{"n_head": 5, "n_kv_head": 5, "norm": "layernorm", "norm_place": "pre", "positions": "learned", "qk_norm": false, "tie_embeddings": true, "parallel_block": false, "init": "trunc", "init_std_qkv": 0.0586, "init_std_o": 0.0107, "optimizer": "muon_variant"}
MLP neurons of a small language model. Each row is named by its layer, matrix (up: input weights) and neuron, and shows model dimensions 48-143. Each number is 128 + 32 x the weight over its row's rms, rounded and kept within 0 to 255. Numbers have three digits each.
After each neuron's rows, "fires on" lists the tokens most often at its 100 highest values on Wikipedia text that the model never trained on.

L11.up466:115107112132156129067180148143033114136173108132151143118082123132086152111107127139192128111106105117104064156103128151116126137143142147142115147109135147147131149200150076154166129090131146165136150100087154189093139122144142127118096156124095124178113163126130164203148184156132146149
fires on: " ", "s", "."

L6.up694:110103136131146190135141150161162125164154104121155155119193126129133140083166135140064107124147116212120153130170155093153166070082107102113098102147115184057141161114081135124202116099158117088149142127165133122108093121106101162071183176105081079141162116122137080108162075134126171126
fires on: "1", " ", "tri", "li"

L8.up232:096114111116123116099120042115132112100133132112108148137145130108098165134106115094165157121055169231059143098159154167106137092137119085129107174203104195134139150142173101109119102130116154182085166131102123099118119095090144076132079167178125145111098133115111118186159197146108132164
fires on: " |", " ", "4", "5", "3"

L4.up364:128061159152126104163141107150119110117119100163159157114121120086166175149113096141157065153128070084141112163058102168122145128153104176149141079082059141092109161160149110093123058063106156079107106066131159150159132109150100071152081114180112153165156137115157123146151121150104183107
fires on: "y", " life", " career", "ry", "is"

L8.up347:107111143110132127131134096159180207112145102057108173140133078122093128100063122091191144137110131185146152127089143088155098174125078134105167157144143156152124141132121056128114087093076123184166107136134095135087173100133132116156131096140124108115103119170165117170105129095054136162
fires on: " ", "s", " [", " there"

L7.up363:134137135160097135120169176154129159180148141186149102102176150077131149111109084179123130103127147083083086166158146083117080093114093100133136036095134128116151116152138086105151219115097147088129126147138154094148139167119070156172103160101183087087142114092174122124153118141142063092
fires on: "4", "5", "6", "7", "8", "1"

L10.up324:175118080136117089094161182129124134127172137092104058168125123095146121105146092138178125141126127108119099108129192170111171164092175100099147185130132190120110095161193086151148190091092094139119143103063097141047155122120176094148139144189187194108146119149117141124106184101110091131
fires on: "s", " ", " as", " by", " Party", "b"

L9.up21:094090127115126145124120114095145165164114141097150114097129169130104140150107127201164149147112101169080102170147111172078120052137148151108073079065102113167151135160097114186133132122159131039085117175072115144109126091129180166085120158133139193181176152139180146117109146166150100122
fires on: "–", "0", "-", "1", "4"

L11.up165:137204132157099111170113133121200167132168121040160088125151119104123127124159121147105144134171138126123197170083092099164129085119086090180134142135102147125169144081156125141084133117153114123098166114112132113130144095120147131064106148108137040106203081128126058092124147173126150161
fires on: "2", "w", "y", "8", "ar"

L9.up382:117131086124125151165201190159072154131104124086138072153141098139118117114118088111096126106182118121156148153190120171174159083087113147146144071113087137160145073120174143099168085140093150132115144154158118103130091156168156073131126142041141176131129122161119110171114155102055098160
fires on: "1", "2", "3", "5", "6"

L11.up721:081129107127154101133175082118197099124149103115091146130096115093161083106144175134083101136106141106070157142175092156174171097161061103123117096108151151104142169177124145115185155142159174154110148114110109155142087192164107218155149129151091143165128111147081090078104069172110138153
fires on: "==", "\n", "===", "ym", " "

L10.up567:103155123167075120165129126076097144124140135148161121081061152131163107086118113149085142077096112176162195144086132106110143123204128102084140237165149164111152162074122107131118053086155134101136189158157149148140102113177164189123088106157071194101182094127116128128153144063135152166
fires on: "1", " Best", "2", "final", " San"

L6.up356:112169055083172166157099134071096141033149167104114082081139075155156130138160116133167182138119101078111084096037145164164147157161072094105085147143151120151122163156139120107082153124127094084137170172118108182070093148106179157137119144135089120115122098173178134125131106137113166124
fires on: "-", "–", "2", "})", "6", "ation"

L10.up540:120155154144154103095073143128193154130080155071103144068213145138071141120075081141082106155140178158168102164118119182128130131169159131190126116141133087072190176130138128094192102123106147092155178147124137131169175116096112163116077140061140123109126151167120138126128124183122180175
fires on: "7", "9", " Ne", "H", "N"

L9.up744:163196136070142120142097082098101158118168109117183067081119113117125086139062129135114142136058093106141105138057197146133129114077140095139138115136131107196155109106156132138072129172072095094146102109126140134147139138154179166113124134133143156094147147146094128142179169041159125207
fires on: "2", " de", " UEFA"

L10.up7:123147176091147104141147113113089181160076110089074160078158139122127136150131086211173086139159131139166138147152134110150081078067136161077146087131131147170115151140115085143100103106183156136108137149128135148104103087146131150085106086126113140119192129124154155132072197162141137162
fires on: " |", "%", "0", "ad", "1", ")"

L6.up444:074051162150179152163104128112118143173158138121115136136126156120160139118148139139071113188156128079098183133164128066184142123123118151142147134123125182121138110085184119105195103174118145133107136135169116124108068087129113103141124185121145083167158131066105087114113136094098087138
fires on: "1", "2", " all", "tri", " "

L10.up510:139158138126135109127164136080146095117088176181060091089178064061118117119173116135095138107137083021148072105098162137135106167117086165138130132113144085074139156093112157109159142103107167126105138124098127108199151190099148142125130152162121156101129125185114099173147121104112145145
fires on: "-", "0", "me", "5"

L8.up337:084191127116135106102159117108133155145139137084114155116133166129120181121123102136099140132117136168158105134162155148144131143176164117139096192132106204113182179055150155119122142101053153134026164161123124083160118124145135121099127071099152126103152093087127100153100124140071107123
fires on: " the", " and", "|", " or"

L4.up550:108107169117137151170106120123099140103150201141107145136108116131136156134156117102133201117192165116167149120126104075118143159118071160186091099077125148063135129123168104114114159146087162082161099106095148101191178145094155152115086125149154128119120160080111090130091139181095142186
fires on: ".", " |", ")."

L8.up661:088150191144117124136158175119199140088092145130080126078145124177133097153180134097104133172130143173125123133149138111153078118172139157116105122123178097099121149095125129072086204094089137133065117199168165122131150103150150128192082113132154131143138134162102108118163166212167131139
fires on: " to", "4", "0", ")", " by", " and"

L10.up517:154123104108128169134084118107114115128122101135114164130133139137112088066153171161127075119076086085098093136173144140121073101145136066121133077069087113095153174120162094076118129153151087135186096108112186222130171096134118166124135161159090112065093139109136188096193108153147110165
fires on: "0", "al", " as", "-"

L7.up640:155072141142094191105189069147088092168111239131187117143069125142140127085127139078118121166086079136200131110148110168112096133122082193097146148116135194104161139136117163098171116140117159162139152137122124076086150120121101150157096102156121141211130165097181129047114138139128096155
fires on: " ", "1", "2"

L7.up222:089152142173156118162139099110154199102140107109157113137137130165124145114173116160112163164152111103111144117193090123083088137089092154185143091139127176128153097111078093122094092141118083196139089123067085113126129141150166159112183146171175182145094157116150122101138131109105147132
fires on: " a", ".", "m", " ft", " m"

L9.up623:162153096094095108135153094142138134075067127066122053181146096120121231166160122138139120101164164129128129144131154107125088137118164070106084108113144224110111173155132140128083157138147170142128089113108134197136151136117120122109091141143117166142165147130081149143136108105148117111
fires on: " and", " (", "'", " his", ",", " he"

L6.up734:110159116151162173131096167134187080106184140099083074121151083134146133153119110181184130105116142139108071156137113114109149179129210179113098158150111175105124125166170157120113135102075146134054090134110197082144098125103127072149078088145157105082129106083112177106055167125123089155
fires on: " and", " =", " or", " (", " in"

L10.up114:135143144132078166105094140169192052124174134094173145123175118144114157169117101115124131119208103144132136126153119073105147061150160151191078098097122115127158139146065066094155115085167164116110118140138161089144103109087136226128145151136148167128125086162107162140110127125163173168
fires on: "N", "F", "H", "UR", "R"

L8.up273:112196125130118118082154147130171096147118109138120154185082135105064061149151123161052103136135147123146144135117135125125170127150159111147155080097133159139129103152141120144134111207101129116169146137071079158182090120142143144148050109113203092219166168133108097158061120098125145119
fires on: "\n", "\"", "1", "3", "5", " "

L8.up326:173108089108155144172196146124145160135105113119115088157168165154109138153111103157054177067095161159106131119093162047151125071141079110233111081183136153160129128125125066107149114143145144149097112092129147116154155129178127141104123114120148163101095145142067162164085133175164094127
fires on: "8", "0", "9", ".", "1", "]"

L10.up326:097137095054143139143161060161096137156155146101104146114124111124103116077166121125169124150112097156142092126205157109177184145169138188162159148168092176181204175115140113149084161135086132091147103132144081139107137068163159133110136146099133117152092173129140121110088110088079098117
fires on: " The", " the", "The", " ", " encourag", "gra"

L9.up438:167140171151109136122136141075106090140167062121142078106087109053121101138106129151097129127181097143092103073157115133071152135195166125097119149147077154160178132160097168151098179111111110188141048138133156177090146159085184127192122131147183150135164161124141121135156149138138111102
fires on: " f", " dis", " app", "vo"

L8.up301:157141153188214170183167184113135149076151132112131144145143090071142095095143103143097098142175117100101121133143124126134096134139145172144091132129114104150081119175159119143112124154040035079185141115132096152140124171182111116115097144119077155108126117180063089179103109102120089168
fires on: " |", "st", "-", "6", "*"

L12.up314:113184042114147147150115115102085155095066121116169136069098119147146126145174106061126098125147118089144115152124075111172157122195071128151117168125101176176132123158135121150078131141135078139118075120128110157089119160134205159113103106070073112083129109109076098182080102124149168098
fires on: " |", ")", "2", ":", "|", " T"

L8.up694:144151132153119129119103158127107109141129091201109104089114168130184064092125124172123103060141138138106185115126079101101152104066126139147146112111151181160188152093090154134064079079136149191059155139116181152123131125116129133122190115072094147168127127173103194155117114152104128148
fires on: "1", " |", "2", "0"

L10.up440:160107114201089152140121089151118143162106132094154107132147178194187160094114129128175090131165150097106139142127093087048120131132134129132087087117140125185174089165134084073106152071146162147168115118099132152130137084144166117115101091088133128170094119165146140108148124161088096147
fires on: ",", " April", " January", "4"

L12.up37:149083125189130173090123090095187104124155157181073095136164101108128159107171166181113156085108092148147152180145149101065148079126135164157164147165109123088144138176147093082124064131112171146135075154115143086119077094106102091150179132158134172127103122098116093111189149136095150131
fires on: "al", "d", "4", "e"

L4.up670:173113135133074120115188082127150190119125130087185128114126118155135114143135091132081089077128176146091186134112125110127069073120114062144151101140135148065151206135113046108161104138095105112158157106127116153127133177135139112077142149168087153168156091146128151214150148111102140181
fires on: " who", "1", "2", " years", "6", " were"

L11.up42:114141090082163126070098088147172094222190098113102170149130083157113092058138132153096151134179156109134131097079100115152085084128127106109157123124099082161143120132140061100180186123160144098084127114051078199101074125083149141160111124107168160148126151084106151112082092071122158143
fires on: "\n", " ", "7", "5"

L11.up765:129210189134093154091148094140135099122122071064116113092143078094129178107192153121171134082109104161153155195054142145188138139138127086076143165119138122157132183121137120085197082039118166135125143101104127041085150143049115174124141122084082093145078101109175121113087127142094118129
fires on: " and", " so", "2", "com", " told", " said"

L9.up36:150117181113135075188123184162133108110135101091162087085165131085112136168132091099118130147185117126183126127099123131098165163107208164175169115133148118167121128115157105145085142153059098106128120162082098128181116215137170144089119144159151140122090121117154134105177138133159131119
fires on: "s", "0", "2", ":", "H"

L9.up462:179157096141092101135090090161150137115129114188117127109155114120176096124185136087172120156089170121128165157146128101109067170092104156071114143078135187146196136115102109031075147079126128185095117114146156106129135106138117180127096152121108163085110126159130110177130146134129111120
fires on: " (", ",", "d", "1", "0", "m"

L6.up625:095071120143114127128115119069114116081090199128122151101125157142137143109163133122138113115149144053092080140148068162119115099120166133124131168173157157075173113148120152096128090097161160077100131120190159137116066196128121219135134128156162159151113099119114132143091067150111185143
fires on: " career", "i", "m", "li", "ci", "l"

L8.up62:126093146194188176113110134077149085078102176166099100162158119109074155117166108161146153143137111121097149154083111162143123117221098073125197177116098116108067158123149086098128156138160173116107101155091089111131094105103116132127160124146161103077169080137154100155053147127172122117
fires on: "ing", "ed", " |", "d", "ci", "e"

L12.up361:108101091129097104121159065189129096158117162197059080124111167092121101094142110099154113094156171134122130076163101165146084142175114134157120114099168150192113161181180124131123112108051127167073115158083157145128114183162139148119180167109121176150096163138015118127130191145122142139
fires on: "---|---|---|---|", "==", "\n", " =", " =="

L9.up311:075112112107132140127178130112057167097163086097150102105148065140123126131147064108093117168132109183116180102158195167113050156106118156175080108091098183082126183112108112175154139049142178087135107150142161142139127118093097138129138146160147096143149095175135156162166073095080135145
fires on: "-", "1", " ", " and", "cu"

L10.up259:105126105148141156117082143105186164139116080092162166079102072117096138102119159097170166109138079109160181106084102080174174111147121106129175181111105128104140198140073122133147115096131099118119158152137216133163164091130101102121104189063101131091153118139079141144167147123070144095
fires on: " ", "s"

L7.up383:154103188144127161096101129129084192108152104116091068060107151106171110156189122207101168169122146106109056181145144091092148119119151081155210125095127183140122119138187163131174137217139171097094095080102141106126099151109080136121148113129122131117081146089074102096132131153167087175
fires on: ".", "R", "ex", "ff", "s", "val"

L7.up531:129113169183101174131209172142128155100119177084132132121099115183082115088156162072129068140136096127137110142169053138126140143157125155120129100114152145088145075098089110154102132105095085098204159138125124121168068171163078139111157207110123164081113093119167069189106115088107100159
fires on: "\n", "ly", " |"

L12.up271:091127119142161097071109099076148187122181111082170115144127123117086130090122090026143142125062089156115147130138142134093112173101141119149180172147086170076134153092165126131153099027161125125132126151091105094143159142129098088154114131094090130145165147123152168210165134124075103159
fires on: " ", "ri", " at"

L10.up484:110147113149095100111132139101125190186075197151157086085147152156134095138138155133084197143153106120110150147110119107190187116096195100106154168134167164092105161101116111104135093163129093070143103131115120175122092202110231119103150139104095157136104096139142083184112138098143105100
fires on: "2", "mathrm", "0", "va"

L7.up741:142169125099113121134162129092118120078129164076174136111073159148153165153147156088128105098146076171181143137145094150131116179118123112072131110143124219137120095136115133054089148066103122064140143081191129052110109122085129123126142127122182136096132147092119122129140078136137111124
fires on: " and", ":", " as", " S", " I"

L7.up593:155180115145127121142106132129112164105162102125171115144124149131164104140095124119101152154143138092125085125109168113079150142118110193166152113192100113155085124084116044121047152107064146164153059097118083130071078117108145205095107090147093145147128113103102188086118133081157125168
fires on: ",", ":", " "

L8.up425:108161168114136132155140136123171047125141147085135138114185153128125094077116153133128137140137121169096112218065112134137178106143151076157149142109069181127077142114144121112172131105139176150171184132072138138156132170136147136130092180085165100164161116180169158114161126094144108118
fires on: "9", " "

L12.up373:076120107129146121103131112106119112155180190100141115144094164126109136095060156098089127137111081113155120137171116106199202141142154112081086153134144181104101124101085115149143154063181106012083115092112134160145111095172172157096157116153146123137056168042111125141128160134133107114
fires on: "2", "0", "-"

L9.up20:141162139181083093128143111074159065189133135134126113115103054118115107183107141138113099180098144106171138134080159095133106102164125121117184126109118159112145179173141093097115150114073148116117130113088153137060199164127168071123091103159158096124143155106124106120177193052180109104
fires on: "s", "or", "d", " coach", "man", " on"

L9.up711:069144163079135100160134035094081137128140164101128120138123144160134150137057122080171146150087153150126176085188116187136116113145111122145137117125139129108164092094196129068069141155141155094137154164158099138124131122077131140090205200102169138148093170112113136157136162115084166165
fires on: "2", "0", "1", " |", "3", "ed"

L10.up333:142115129094084080139105096173136130147083126105145083111183148150141138123111143135144177143137107059126140130120058101128166145118088112100132088126157175157092155158150109096064124124028177134174088131121122127106175123138144151110108084087125099140160136140117086115091166137133137191
fires on: "0", "5", "4", ","

L4.up472:181096151081124118145167098163144181115081118111127132167117059126112111080080120129068137107078069076147153180192178147099104141038156163166132132075099188127137174144115202168140123127128154112132095152147106142164124098101118168118092126164075070133122143162188110100099108185137114136
fires on: "b", "m", "f", "c", "l", "s"

L6.up513:162082104180114114180095092177165129126111181108145083143182125127151196085118161113098089084063120087110150162135129067167160158136123178136160134162157097095156123046168116102125111154097153100079138143141133154055074128128115140130111158120206087076158096137176094120164143101119117128
fires on: " in", " de", " New", " York", " of", " In"

L12.up656:124106111102055107082145144157115096076120154115138169063082100175103063118092135117073126106065145164089137145096148068161169120152181130172143103172182103114095168072145145109140140088150090083154177063162141157158089174107193129148112111106121146125167127170165112123109161090115171133
fires on: "1", " were", " Bre", " had"

L8.up279:148175128132153180108176053094170181141078149084181154149103185057099138136122170123061145130143162157147154116113095167105191151144079049108113133135158149151126137146081086088148105107126109132116147101099146146142164136206158173126103145103182087130104141121116165158105116133124123163
fires on: "0", "rang", " (", "Gls", " UTC"

L12.up476:112157087132180060154200087175119137104121092127112114109124200189074157109201118094093091132100117153179064147111114165163158137109127145161132093090121144111159125139139135102134149183095099144169113150170127139126105118137157129069069108079149146078163174147077063151131125102156132143
fires on: ",", "5", "0", "°", "6", "2"

L6.up245:151176149100121153167163110141179134118116140108161088142078125113110173157168127142129134180143161188120123079150139084080143125135054103199103100103120100111121170132124084129084133134142157220177089106146138170174167094107153127127172129117152150172117196093067133135087103122106096119
fires on: "\n", " (", "."

L9.up422:122093064193191170099183148086124168108123135107126093142130071115110102142133189113162069171147114098073151148199121160120102114116083151114136094100127138109142158134136095155175102126098104117193148092162120141126044133121092134157131198075137102127102102128187091147122088159088124186
fires on: " ", " re", "\n", "-", " |"

L10.up504:149158107074103121125109114080106083111119137139114182099071112112147166088140167099094155165127095153119093166135094138174115131147086104154119171143154166166107156145170137076111086159160198125183118148081123145113081194136151104144134114116122075086132077169117107084146132063096163095
fires on: " ", "2", "1"

L7.up181:111148128153132126116163122166104180130138138153150089051162124138115145103144100098102140125156122090171124149187148136108149150130108186096024148072168115102144114159148071108110104102152180113141104122149153172164123117169131125196108126155195173077117091076144125110127175142141066094
fires on: " of", "ri", "."

L6.up447:086115131144089093117136100147152100096094176151103100128154135188153103148106154083145095125151164057139121095097153117123133160102135162163133146131148109123101145072158175071090119098072138142134120134119191121128185134129132120153140188118174110117178107133121144234111166120121106093
fires on: "0", "2", " is", "9", "5", "tra"

L12.up584:057151138149108180121167083058119155124125119122122099121167181091108102179126097138146136140131109107163157118097175163158148138080133095159155111095138178156061165099130150105116111168148111154155159122136132087163093154074141154116080143100103108162121079128126100095103125107172126082
fires on: "1", " ", "2", " United", "–"

L11.up317:151140115174171098123123119121111177129111137151107095130149129115059223132175095117099118119094114103154119132153172110072144166162128118148125110133126151123086147117125095081108128153142111123113154109153057182138110141084199133177114106183203184080164161155073128115150103100127123115
fires on: "-", " of", " super", " Super", " Prince"

L6.up173:124056136140171134089128166127113069146131123128165108179108104116116159125139155106151085170135114122096120119072078149115133165133099130110130123126095111112140078144201109145163147126148196155172171092058071089097056124190082139115111140143148063142102135153096115166117117203073128150
fires on: " ", " |", "2", ",", "0"

L4.up354:160119142133112147182167142189104118111122170157176110158154123112155189080157095095126125116112163158156111124144131083135150097184114098044130145101120130129130106098147164130121148127135122154039089111177118127081110168110071176140087113129141149111150102152073115117143152102067157108
fires on: " A", " The", " New", " In"

L12.up39:102155129148171181164171174166073101131139104168140124127122171112127123095136156105115096101158106106104087129140119168128150090106145104155078101067094107132165146107151084079186132104133137120068126140164115163141090144058153081150094151104113174118123148148105122110116138165088114142
fires on: ".", ",", "2", "4", "1", "5"

L8.up669:161151115086112099096152152149116114138151165133126112159158079174164135118133152190131145104166087150085114128186149138057075173119141097154187120119093087136159097092094063053104155132159074114129100108155161098161142099136074128174138142055155166198114084113098110141152142131098123130
fires on: "1", "3", "f", "0", "ing"

L9.up369:119136135089142143145148098136139124156178151103186153133194098113125141147121080070134124078119179140113119113104175086096170113187104077103143170140150146112106136192175186123209116119122125117140110162098146138119123122146091110149129123078106125078104132095103097185173133127160094134
fires on: " ", "0", " /", "N", "|"

L9.up52:144124153147076170115186131101151048148168155152152098107121158161182101112155110077129095097079117072131160173122113097156105106140087125067124124130165169135145104123073120109160126128103146092126166109143064083091094121164106115111146161142089156113099062101134075098128118172106100108
fires on: "1", "0", "ru", "2"

L7.up216:058072164187060076166120199126135134203152126142098108103153127188150203126144139126088135146110109114110139131136123166166133196180108118098135136122139125116113148163142106092110168135075108142149126149164143132129132143102135156136162113069166105152142188045078115127078147165097088142
fires on: ",", "0", "2", "9", "\n", " by"

L11.up500:127103103082134089115127100153131147114147151132034099102157104161123097125123135122105176143172102101150123114136146160096101152152122196128128123126149155164175159138141119075131128133082176181129096151150112154130098080151144148109110137089114044116142099148139140102138118130107072069
fires on: " a", " the", " (", " "

L4.up693:118125093100111168145175148122073226131102113149148157114190147119112120126108105152154114110119081096134188107100109126132083117121154126122118066048101144148156182127079102152105109127127134137110151152095099122117112120112164094123085122210170135100146176152151046117106128138085128138
fires on: ")", " was", "4", " |", " metres"

L11.up413:108127093135108082214163146147091147162143164117131080118118128152089160093194120145150104152118107046138102151141159142157146120114112131126129142107098054090118161098096094082178111088105135108097161127145156164167150155147111072133116161134147158108125142061077160171095117123080071147
fires on: "5", "8", "2", ".", "0", "9"

L11.up305:107243152157098175154074080148124118170101136124174156113174153101139131065114138099079122147160171125142148083150189173155188158110070064141096133081127155096123130152173120144194129090160106108120112141115158151176186155136096167162132154151126131107142158153145121170152117074087130109
fires on: " ", "0", "==", " Vi"

L9.up423:194108121128132141115200152142123140162099103138131134096198131162125145093147145120136129148091127093113111186174095166153095141149106154141136106096101138088182200110198131113154116138146104077082125105071125154147107180140123117115162092153088166073137103117167087191119059147204121134
fires on: "0", "-", " as", "\n", " a"

L9.up761:206113166138097088130129140109110152160146168128096085154132084153123085077142123141150089079137089133070159147194075171086100152121178128161143108101146096114175090056135152157181140140147166163178094177127119145095087092132092200147092070145119125174153093130124137111107125127100114090
fires on: "1", "t", "ca", "f", "c"

L4.up552:143202070116117142175126088133143105096117125096126118141148139121094163090110136128101104105110100067132097147100080113105085094109125117113137134167088118091165108126118136126133125133062087179182049149137121105132155103121161124185130164102119146140145151183090101145127127126124120129
fires on: "6", "ul", "c", "ca", ","

L6.up290:163144096133077151153139092085154161161126133134164085080161145132128116133115122170179135197134129134143134123105145078085119181203173080088112102109123141115135089091145155131118180101166131193086137045088091084189134118123129131129100164192117093144136095130078143122049179147168153114
fires on: " a", " (", " the", " =", "f", " Barr"

L11.up333:172165190189150121114076124171117150115130096091154161084061200112153079066107090135117131109135140136117060152126128125161127143128131077125124159170147112143117106072129144123171158148112198147165105132154080165159141143130105191101116122192125167142096135146088135097166108067147144136
fires on: ",", " ", "3", "6", ")"

L6.up691:156121138116103116156121173169070140210082157141108108078095153142124134082119105108125142101168137161075148155151151095149105114086119160096121138144152087144151136137087105041141150162117140053108135130197193112063146165110115086148112110097155130092153068152118104153094145094145115141
fires on: " |", "3", "2", "6", "1", "8"

L10.up293:154113203162175072118092137109093110162176104160089133115153158118145069128147135105152116110131166146102106151160151166156092132070138095031099126116141108095123092146169098060167134119137174164162144149125137091106124177163084142107155134138105099021156089145129116138140094077104108168
fires on: "1", "0", "2", " ", "9", "d"

L10.up142:087110103102159114119118108094119164134128141085108120103145097090090123133085119119200150181142144068109151082139174185196105126108125123143086122150168166117141130126115157088112153141193145112157162115153166093154153146113136152103085187162142159153142125137100181153142124104107169106
fires on: "2", " ("

L11.up542:158153072098122090135109118136120156110179101141087179104135087076192176145135116144120193102161081082157105114104115112147125144117099115196068175170134144150114117175090176107121135150108118165096144148135102134151096152123169155085079135065176173138113088155136109115157110117106135129
fires on: " |", "|", ",", " R", " "

L12.up537:083183125120155160096123112141135097126140090165105152123093090166121126099154083175091139172099203134128130102104121091127139131129080105089105123042144178115156108088100112162127126149154154128193075187155102178140111156122158075167122156134140082103155122128105082166125150126150144113
fires on: " (", " ["

L7.up177:038174085166114083133102093166155101099147184134131083124139132194109151105150084109145113112099138068136104136192113145134128107126150124113150167180144165087091157139110136160132158063067126163127188131171164097185111129129091158122149123088098101058139132103107116085124177115128087150
fires on: " in", " the", ",", " and", " a", " of"

L4.up237:124113150123093123179123166059096199124148075063124147156122134061140140045118113099101138143110075113132143178116138159105132116074137176159120092102137098140167170103165115121069141099091080092107117179062142170128172107197167133077132097143188088133118125107135142105142119158136136174
fires on: "c", "ly", " de", "C", "l", " years"

L11.up306:120117088126139099105158086157155098171123090163116083140137139053137058123198137109132082139148163166110145109168119204109124095144117123097115128124117163145119138141135155140160089099094093190127158158098125126101102169117142169044181142113145193129158105115050100162075166134096168169
fires on: " |", "==", "---|---|---|---|", "\n"

L6.up291:107174191155095125142158158127187169118123173099092092047120148172105132125127162120152097079103113138092134122069123150120145175154095107099114141094141070097166095126102165056136157077160149129104087100165138105116134136092120147160140131156179098096057161110109071146089106139128102123
fires on: " to", "2", ":", "0", " and", " or"

L11.up483:104148097190150111160148164121077093122128098111131131119079164134075129175169149132104134138113131123135107135119138156160145138136076160066114160139148113071188119053163158125173092165146143128076135166157181107125022161122158137136090091132127126074113118070098132155120109090148107109
fires on: "1", "9", "2", "tri", "br", "tro"

L6.up83:153174162161110060102168118139179126094161140159069093100109112125094136148144102153136140102106137087209102130117164135104134114155106112138169131087080138149189122137212095174144155121165137130113075162081168143160129145048128103141114158175094138154098157091094056085099057120189129162
fires on: "s", ".", "'", "-", "f"

L6.up660:151145116200142146090134125104094118108133150179104114101128122108127097104114117138202146077123126104137123064143121110149173112165172114148143126092032096166112182138161068154118169127113124129138125125065097142086183102168187141129136176104100144140118130170134122074096104079117101128
fires on: "s", " |", " ", "\n"